From a checkpoint of a small transformer trained on Wikipedia: 9 layers, 9173 steps.
MLP neurons of a small language model. Each row is named by its layer, matrix (gate and up: input weights) and neuron, and shows model dimensions 160-255. Each number is 128 + 24 x the weight over its row's rms, rounded and kept within 0 to 255. Numbers have three digits each. A neuron's up and down rows have the sign that makes its largest values positive.
A block is one neuron, or neurons of one layer that tend to fire together. After each block is what it responds to, as a language model described it from the Wikipedia text at the highest values.

L2.gate68:129156112138125166172138106176153141147134174093140143134130184096078119083119149115136130156110108122122132116099105130133141136151109106131114135192135126141174096102139152128121124161117082163146115145164096109101120128100161100139095123124120115144145143191117153109138126100115146140
L2.up68:131101120142131134107136112139139109107103146100147104091150123125130152089146107163117103131098120128127148137150196129151053157145146167140157168140152137143132137141121152137156138127147149097177111148113092088129120114103139186117085138107117130152106116126100129135142136076173113112
L2.gate240:148088123130117120098081115115134043115133133140131132169115098130101121141148114090149117124125130134126152138116104133090096092103140142129142164127137094091123156130128158121114089124142091131095070134128136157136114121122124114146145122159124151115113118158134166148128161113137103078
L2.up240:130118084166150135160132149100167153136136160108125128130119150120124164176130177190133118127122128111145170076128108137152151080103139107133175159128143105130108142088142123127142117102111137151105121155119129083100132161130091143141117169132145116127143100112104118155140153129136107132
L2.gate272:129093111124111135088146115124108141132100141106123145138147124123152179151118147090139189119132117107115116104134125149140141176125136110140115151099149137073107129142118116133132094106105127120107086127192108150143105084129122105113114131165114132173132153122092086159157150104142184137
L2.up272:159157142119157175133119138096151129107076132140084096136118137144090128126140121125114124109155140079152123111125108118167107127101120145110140163154141142161124112128138130147091160115147149148081130126108132121139116172138117116072064117122126112090137131147146144148124118126126150082
L2.gate326:108129168129111121126096114130187139150146155114104092113146147129117108088161117078102081093069129124118128140122154150140096076144121120158127113101093081133162096170099106111118126103117125125134135139185178100167163153150118152142125130093113121147131099158131123136127153128101141154
L2.up326:150139165129124091144105126107151121110123160129140083145151161147095114111126173117158135142130087107104107120116136163159097129153115104127154133116147085143136078180130147123088120081143136125131156147133148124119136127117136151132087137106108157145147149187145141123106144106125137149
L2.gate448:156126181130167107129127126128114109115148129125116080151110141135133144118185124130112092143117148103189155177151106142138132070119188121147159158154130125130131134159118097107117092118128123145122093150141140132141154159144089137116102123154144189139138155118109144105137121108165152122
L2.up448:141125131138178106160141112142138140128172119108126111165077149112121102098120111137104104113132156132117098150123130124159164109163165120115098152126149128135123109155146116106132143150176100128114129120093184073132129142100146169142087131121111149126118126133122165132140112139122174176
L2.gate477:159133094137156089087106081124123115142159160121157112123109133113065149098132188117112112162130137147111118120128111133117113097081121144148094187175170142119127109151146130130141094104120112088122098116125145116130128119117139099111109136140164145155130155158108135129133123118137126108
L2.up477:131112138146169119115128105156128127130153141064122115131117149126120163120152126165106111172129171158113137149135114139132105110116130141131117161151158188143150157132160132122109102108165099108140104127088129118102104128109133152130117112172174138139123182127157093121173126149147114106
L2.gate533:117117084145152133111098129151130167132148133102146089120132136127111159118159137096118123112075115136156160164124106095106129092108134166154111141131152094155118178160153140136098162099140111133147164144151118142123114134104112137136099186159114158115139094146126128128130161141122090116
L2.up533:124114152132156060116072095142131154120134108105089120146082091127124095084124125137161118141116175170141126102130104119083119099110112125103147121114120119095132130104099172172127114117118095131147156140147077123145114120102154135120156156090148167130123124119132146112121179117127130109
L2.gate568:153118110137140116170090141136100131119158157148154108112158131119133133126132132146081138124149124144195132148118109111147100124144116115100153114152157135109145144216161086118095126128150154084160125127088123126071153147138085131123085146137149147138128139096058107132120157132122106109
L2.up568:085122126132116148143157124120145194108118092109119148159134116113115126148133131167190155128080106108114153147111162151091203140065106152144101146134138133144133127071109134139117143109111155107083099106128140104115076165118118143113159124073117105151099093174122140104119069103107158117
Generic nouns right after "the", especially name or title introducing what something is called ("The name Nitinol"), plus War, date, team, and some mid-word pieces.

L2.gate3:153157128166113128129145069073176163144146134152126134071136137111158153075160106151125161162092111132091079123150132135140161114133128175143144068097134134139129096146131130096122184169113132121133173124135127113131140135154099168137102121128132125094101129089093117102125110111155109169
L2.up3:114116117083159131108160177125091176103125162137155134143060124106109148117110166146142118141111133123112101123116110149101122093096132161122157115117133124110121134152125133106136106144098147133122123113134097133143139097118104135081159147093144131132107078146135120075106138069143134119
L2.gate15:177088085114117139103152124157095111125132129148115169177147112167155132173137160110091156166088087113114129129073079136165128108111125177131098157125121100092101118131127128138093125153095117134159168119109135118122138178101135140153123130140106145109156123146156161156111154122113132137
L2.up15:087117142147122099092168180115131125132146093160115150152132142144124107122150114085080103105100141128080078146113133108134144099128115144140092126126089102155142101131102118139081131133117154091099158134105166105171111162137108145119146156135108147126153115073127125146148097132082132123
L2.gate18:088149130134143111121155095153144161129100151104157116134149100147110138149113155150123153119100123156142107089122120130125181130105109146175152086085126104100119119131086125119129129121122124141139136117158143090124134083154120147136126132118125127128096124111127114118126116159122133120
L2.up18:085135100172172129139116145164151158157110098120113127094085144157128135180101162150144149101099067100098153093154113144160165101116125102123161126093163110130164098126127105105132117102160133147131133144116128129074148122146134163137118158112109156072115143083114145134121112142094151128
L2.gate56:143130135064132159131155166131139144119136123117109158138141110140135135148157129145062170152124162123136137133111090124095172163158124156130147168156131096100107085134132128137101119120110149100138134059131125122101144108118133103162118118136185098109159135136128095111101138094135137148
L2.up56:120153127178098100124174120130111130140086117115148147120120131118149112157151107132111149152132104094127082123168118145105069109117139127162108121119109148132097138154123105133124134136156085148145093111109134113111103119106089121130145115088130161142113110120112135127133145067133137134
L2.gate189:124118131116112180144166118090193132149139112165120112128149113130147100087125174069060146116133149151087149089149106136139111130159160139132141136130116127122142141152098130149092116138129124135160083146145099166124140096118133173110085124180156155123152137146152129175141148093135109135
L2.up189:108139136151150139107150057124143156115108134136122121125109114128125150108125133146122143130102140128136075143177147106089111113129151127142119056135130155131136132118122143154112131147141108147152095169122133114123171075128119116100105142129142165151111132098158121128111149141128113137
L2.gate245:126128113133157143119131134136142144121121145116150153106157122120123148126135147110128177138127124131143122128120142105114140162072154135076147133134137119136153140123136122115136124122072161146128087111113095085129097110143131130129151098107124130211100149163120093124115097101126107107
L2.up245:173138135104128112115163137132100128133115114110149111135140116101087090128109100146130107137090130134148104122123148123102156130168101108105174124132101146107103104157118131134136164128127110105122172122119092117148184107145158134192116117107171170132155147084110103192124124102095097128
L2.gate355:120107106154138175127132127138111094121153127169147168138153128163132143155081095133114113111158142157104109067141126107103094099148110169091177100093098107096109107164102130120149150094141119122141150177140115107118141115118142107151101140140102112129123158117151118159153151133119092152
L2.up355:092121122098101134119139123131125140084098143127088108145098113139130145153096110085162149156139124148076149145145128117089147128081127137124122154105109126134133102102108119162138143088123104136053116147117114122140104120141127125123118102107113087092127148185122143100121134113116157176
L2.gate522:124116114125172142135154134113144127098128112125108136141139108119135117121084136141149156092121137112097104143150160115087099115107156164148148151148122104126081101140138150109122088156156095151120131106136075122193144125085191138080167147114142140128150098138160082148080135123153170105
L2.up522:119150113160187145144170119100159122107119111145110112141157110110137100109086130118159165108084087093115115131163175115099117103088172165193101124108136110137100105109130149096118097139157099182108099140104055121150146155129188150092149156160118149129135106136141093130097105124122135112
Year numbers or their final digits after in, from or a month in historical narrative, such as in 18|93, In 2017, 184|0.

L4.gate266:103130110143119097101132128125120113097108129116086107130115137134149123077133128132169143137192146117143127152146100106098115113141120165118090159112114098149153123133117109158121122103115113128161154115143162191145103143090120116136141102161171127130141098104143096142097092197092136126
L4.up266:134122127139124125142148110114104082162083139086151159138133134110095129131164127114140146140148136113136070108120125087152102148150105151128127173153131104163108157109132103125118134086135147118138151127104190078109153121143127125144112131164102133107153111117136104147154123150163119084
L4.gate296:159137116138099112115122152094095103144122159158102144143119147121081143122145146110114106104162143137130108147081149126143108144135106150157148127139127108153133081137099142150163131094149129119122137118115112167136155161119089173135140120110105141115103131126117125144128144129181119153
L4.up296:149145086135136095160151171115093116124115129157106140142119132136148122117115164125115126114122108117098111140120115176128135172155125107126124133154134100182154148112121114101182106070102146126108130111118187106155132178147098117105125117112091152145147134121134121143135108154092111122
L4.gate310:133113129109131140086132135132103104144175164135130114126130163120141169108095111099100079154130130152104164148119142144110098102132148177168126174155101104140167153123123140123103118075103112149106100141134195164145095087097135126095114090140097155107194102147103127148184131121092134131
L4.up310:099151125104104090131120138123135157115146170133146123117128154167134157133133124098104112132110090147118097134171128132100170160150099110144159155140097105164130137142120153105176147124126133166079087128158141144103146127190153103140105131141136163145135118132123130130167124073138127090
L4.gate343:098150088148147127130121143151129112140135145136136128069136138094111141128113180125137106111184098134159174097096187106092132141131090138173149136180119132153093179107131126127144111098105146099147123113128168148153126138134120133119134109163115144097127164137102107107107095139135125148
L4.up343:114112110169130092135161138132117132169139120097117124098120131116158072120136156117127117089112145098165154149152147123131129117144121152148106116175173164106135156069168139136121100128121158136136104112118159115135137158094153118140137136134125189117103125130116135094099107117115133117
L4.gate410:107147109128148117137106124131114089131156112127111140092148124095084089099132121079153142127105127114128128113131112130125109132160106155142090142123167148159108165144110128115126150102127086099161123127107102142138161140100099080125084089099137141094111142118146120142102148120106121159
L4.up410:125121169132086108116096097130155113131132128078137107118119126101103132125140138149144128141142122142175097157110112142100105104131100102103109079130142119124118082115121153125154120111118119087108102164133119124134165132150131176127132151174130111136103120091104078106122120079106122114
L4.gate435:099161134111077063128139122127105065136148119166075141144120120109125179125159105120087154086163145105148144147093115155126124149106133157131134160108155151130134136131160117098139184112128121112120149111130106130126145135141151123118107166132111090093128120134117111146174133153120161117
L4.up435:142104135121134109146117141137124106164110167095131149124092093191168118122131148130103130090074128197145135124100111133088091117127097145163122126148142129153161147198132108123104181107116104147090137144140158088117141112144119143128114077144103133124110090131151126116118090150153123117
L4.gate511:121145129135110094093155089131128144127149146074143134139115155118105143121161151126100087128170167106164133109103124132108115128172128161152073114134111118144125115138112126147166114090148105103140143142137100151133166162112067174113107155160205121141104162117086115155151174127158173132
L4.up511:147129097150166149162116121135113108149178124164156097160145098149136113145131138117180082121166137107098139102131139186156158124133067152156161100137106127116120127142124123155153128136149136135137099115125108144128170120092139134136096110154133153160129135148133088122112105149166153118
L4.gate652:103152150098094158119116137116121094131115123073074175126126109082113146131134139144130104103135107112103153186138083146112137108118101150142125153133120115139154175170106161112192089105086159144092134130117120154143154124137109096155143138109118093117154123127162137125140123145154168159
L4.up652:177170163152143178187103112080085126089113090158080129176116108153151127158106130155145117162122114143105101149134149162132104125124143136182115180113132133152139185138120151138109099139176156128137121099107098141094103119098121136131164092106080117097153131081138109166086118128150111179
Colons, semicolons and labels inside Wikipedia infobox lists, such as the colon after CompTox Dashboard (EPA), Inclination, and km in area entries; weaker on scattered word-initial pieces like name, n, mem.

L3.gate102:162145117122129108123154148108132105120159140136150121109180127113126133112141117068129145177133145109164125152133123152092133108115163148146098090147140116110101160138092135160151137123109104100123136115126110129157145141156130149153124145156129129161168116108126141155156121155104107111
L3.up102:109157168162158109135137122148141128129122130124097142147117063113138068114104148112137138095135154166092111109068126103117158127116129113161132140118099109121072096140152139124131135149105150143172140078125128069151154154117118111094095155138100144110106120112120131160119115112143160183
First token of a multi-word name or phrase, usually right after "the", most often United (States, Nations), also New (South Wales), mid-, 1940s, M.

L3.gate409:138121130121161178078152079153157121095126108110136140121171151083094121125147156086135151149170118143134133105138134143159146136147167148156121168126134124121096137128138110101108149142128100124141107119102077110144122114100119121111068155062092125115142092169128161123155126127115103097
L3.up409:130141163161079096167126111135116121102123105149123145130122124117160132146119142175146110117127162134139117144118104158142112134144149123122105131102136092109101110115146124143109110155149106162083107124141106117142148109122127163130164123165122170178074148123142116145112154102114135118
Final piece of an abstract noun after the, a possessive, or in a section heading, usually before of: importance, success, definition, Legacy.

L3.gate331:120095131102128142127146140144141142141138131156108152100095174106170112113081128103083147093111086118112094133142142115115130100105138179081175150127123151138129155150111138131104107146125135114144127135148108156119087133136115125139124125131123130087095136111148099113148116145123190138
L3.up331:105174114097202121145136174115112123124106158174180115137155121140139135136133156134125169134114094129127108117160150158124113098093084127124145110154118121134164134096137110108122129121177134150133081120127119158122109111118074139123126147157159139134147124124137109165140162124122153125
Year numbers ending a date phrase, usually after in, since, or a month name, as in In April 2025, on 16 March 1935; occasionally the final piece of a multi-token word (-ology, -ite).

L4.gate11:160099127100136141177155124125137130167150135140115128120136138080128090117105090085107154102144122122126117137140137132080122128094147189119128084107108135123129139138114146134144131126139135131128062153147119181179131121142159087063108104144130170101119142139143144145106081138159155112
L4.up11:142102117173128167141174043119147142145115104165108132160130110121122105096140125103135155152122119142103132088128144104114128133102129164146136109133118133157102107128114157088111170116166126156110168106159126146159123156124135118115071120115132123148184083134149134155094089091140119146
L4.gate51:148129154128131098153149099123141173171145136146096147139137156088112094106124137094168141137105097115139134092120105114146129120152113152108146146187128157125153106140127125103151124130112122140146089145158095099143122160086130151083183125131183136144170170170092102147117124118138180144
L4.up51:173129110138124203127134097158160133147119134104116134154161140139094093118109085127152141157071104138101109106137123171161138122121138117132146151158156184109113141138132123133135152171166117108124140138166129109085154196127123144135107134114135150117144140107150127105155147113126117155
L4.gate76:163104139138139133116131176136132138134121132094084101159116114087135184109122116093080109109128118073127140110135138107094133166117170172131133100148100109089118107111141130157111119133127157152141145104159133196163101116115141102139109101118139166120120111141111114175112107127136125111
L4.up76:141117170097113124142119155128076159150112122150095138117113089132130135132109116064110121117135122112114077091162151132076137139103129121076154121103090136153104083142109130130119099202106164134099143139132081167131105127113175139114125117102140148129143176121169112156122122128129168102
L4.gate113:204092108147179124131139107126117102112102124135127155175122159135111132101171126100111150101138127127121133102116100113068144138108185146123158100137124101121112074143138111150132100138073107087139148142128134137120106138146166115104116144121111133131108107102135137130094104118095130120
L4.up113:119139092109125132145108118173164123123096109150121132068130084126146125096090117104127152149106113168124142096193119102133159100155142132080137176124129138106159144135093124143102095130132146145129120142129147082130134146100138159161153097158129108103118119125125176110102111094115117110
L4.gate132:113135075122153102147136098116170108112149184119080088139152120114150120125113127138096138148139133128142105125111135110139137131122118181133112104103139138072110143126139134127103163146161163125179134108136152089126097124163130131128126129169110139131122152120103104165148106138154125085
L4.up132:119129127149165125109156143117120138114126138167074148150123124129113089109162140143124122123084141142139155120160127105123131152111151116113130181137173114143129158164112132127158119125171131136098119116123120134144135131128133085106099159085133127141153152114146147145134103133156149123
L4.gate242:158125143124144101107137151122094132109125123108117156135163112134112134110124123114057118094127123118122117174175135125142124150104141151143142112094096131118126119113095124126148115174129155156157106170109080198142134078146180181124142112140126149137125130138121135181133121127132118137
L4.up242:139137118137068141117170118111184141106141122180143116134129132145116137145106131114110156102117102148109092109121149121083188102169120156134153109102133107178200115156159110110148125147113115145121100124151091105133136113129114114148113132139075145113128132120102123101140167133122169140
L4.gate390:147116144126141159143101128114097152134147166150143135145102139142118156120095137115078154103098168148137152132164144117128138092143183164100139087125091116150123134123102114142117131101114149135135114146152133122155118089131164088122115133138143147139146095116117118117163121115121127134
L4.up390:134147128115177137154135135122106117127139134107125137156161143117113111091097130110107144104122103067127106126163113124125152104107186152119089115169154187128092109125141151082132126150112131156141131132161149141150095153115157138129148145126147143163124144156131168111096127102100139116
L4.gate577:120125117101145117099149095115165116135139172122171105152142086137077118112110178137144181142096108150096124145127127133166179148124124121102127095102122128069138098110121148166112132101140097112114126150125168112140143084128104146056074114167114136170156112122136101123122112091105168194
L4.up577:154116121165118143108143102118122171115142143151181094122112124114175148101154118106150125161137132151163095106158147125120113093146107141124130170162180146167133122145162122121145137152150104109114094139117106167129148139142133120150114147096146143133152121116086109143106130095168173144
Final token of a year or decade in dates and life spans, such as 14'90', 19'60', 1920's', or "died on 28 September 1985".

L2.gate27:168179125079102107100107082148112100155164143110100149128119109104141113084081139122144078124133170128147154140133131114128131113098151138174117162137127107163131139107119116147106145126087134130135139149150091144134141110107160102090189109128089110174112120143128128132110077130123112123
L2.up27:117153127063110092134071100133057088146174147127109131148115115118176112131098113128161113153103136150129160147140165114103131140099147142141138162156158129145118158099157152115088153114107122135120159124133083106113105133107138102099135121154102092131140147146112137122106121121090100097
L2.gate44:155184147081116120150087153118137110111155158113152095110153141130122178091122132095108137138190164137111113112116157120121133145145134125184107109096152094135104157130109132127123124089074136130096119094128146150137094144114138130092104166079142103163150131170121105123118107113108156103
L2.up44:156179107090131135141164136114138145181150136095103120060127130099099120148105099171149154141165133155123145117155145152129118143136123152144118116110141144100100114131098112114074150107113118207121098102123161099109154109092098081131112147131095092141109129134111142080112137123132099109
L2.gate97:110104108123199098092119180130101145110151143115125131126189119114136107127082166139108153114121107140114121130063115160125143116114152137118137134111101094085126165126114117149131109092128142151124150166166128110135181174116136088133102152097134110120133144156162136156135093091125135154
L2.up97:115176115149181110154153139105122066144118121138113091155136136145098169112107129108146177110167108131139113131105142107156097096133151152113160175139143158153097151159170118157137146084139174114137189144133109105162093144139138132137124138136135107119156115118103145147108144126131137146
L2.gate168:109125122149087116108119122117144160132092104125145174125163151110133184108123137158133102102151114133154136124179120140092126103146124119176110127130110096046119140131085138171116139132141110145130131126101135094131136142131076143138107175149151102106158125079148139136136151148123134120
L2.up168:106144103163147116132122144099140133144135161132114147116155128124098102129139149126107150098148132125130120097093169129144152166140104138134108133150134123182155095099124120104130125119142125051101118147105115113131195149109092180172101151155144157144139143149134097110147116135110138074
L2.gate190:102148126139141133107164118142113104127129136116135185101090121141154101135123181081118104123135147139122145107172095109146129115122125110133159123114139109111137139117142129114127132094101164132088146115106124097137178135104105106119108144111095121138174096107147129155135143124058134141
L2.up190:108140122088165097163163108113135166119107123133129148118155099089125110160112123130149128134078094137121168113147156133086119105129159130114138119117144100076111182111097113131112166128090105127123121100115157131121134099115090145114106128100129101150149137097116112146097076123065146099
L2.gate254:144154154135129130106149143122109114166113183094121129097081081129117130107154125115131191141136146166108171126138119082139128104095143160145096122143119140109153094157112158154143180132095114166136126123144141124148122089103113142110103151150091102150105124118135135163097100130105098132
L2.up254:125173125111125095123122131110091111126128114131120149129078121143154132134115152117116129135100139156104138145165136133122134107182115108138144113086125146102144028158129089079158142143154133118145133132142129085128148117126095142103137191139113120151163197120110145146144138127105124127
L2.gate408:155117106079166100113126140140123153115145137086106136101149125125108144094123144134093131100086135150120103114068116122099112176140118152139100137121121094096099117147136088171119129122128089159133118110108131108123182126125109101132083153116134123163147163147134135103116137110134120124
L2.up408:127148156139167113145078116154109163121144109160146095137137141103117099111116173155143118080119132137144109088142153106129159069153137109120111115127104149105120120136138116151142179129124097162138130122127139140128125137116154097123132178122118151120065111135171120080116143123133109064
L2.gate699:148099109147162146165095095130152100132096153155157149090139117120092111120137184136113135090132110142118171132153142086139134173110142169129122156131127114132112147150153152126156141097120119160156148173176152140159138101100175109127097136142138095126101134135111121128129113120153086112
L2.up699:151110143166159175175104130122089123146109135131117121117158185138149083133116120157131162103147178125091123103092117148136111102098147138138114126141094130128100136144146136084096165122124113113151173116170129119123162146136113076119142177110125157145125137099169127136156075148122129072
First word or piece of multi-word proper names, mostly places and titles, such as New (York, Jersey, Yorker), San Francisco, Santa Cruz, United States.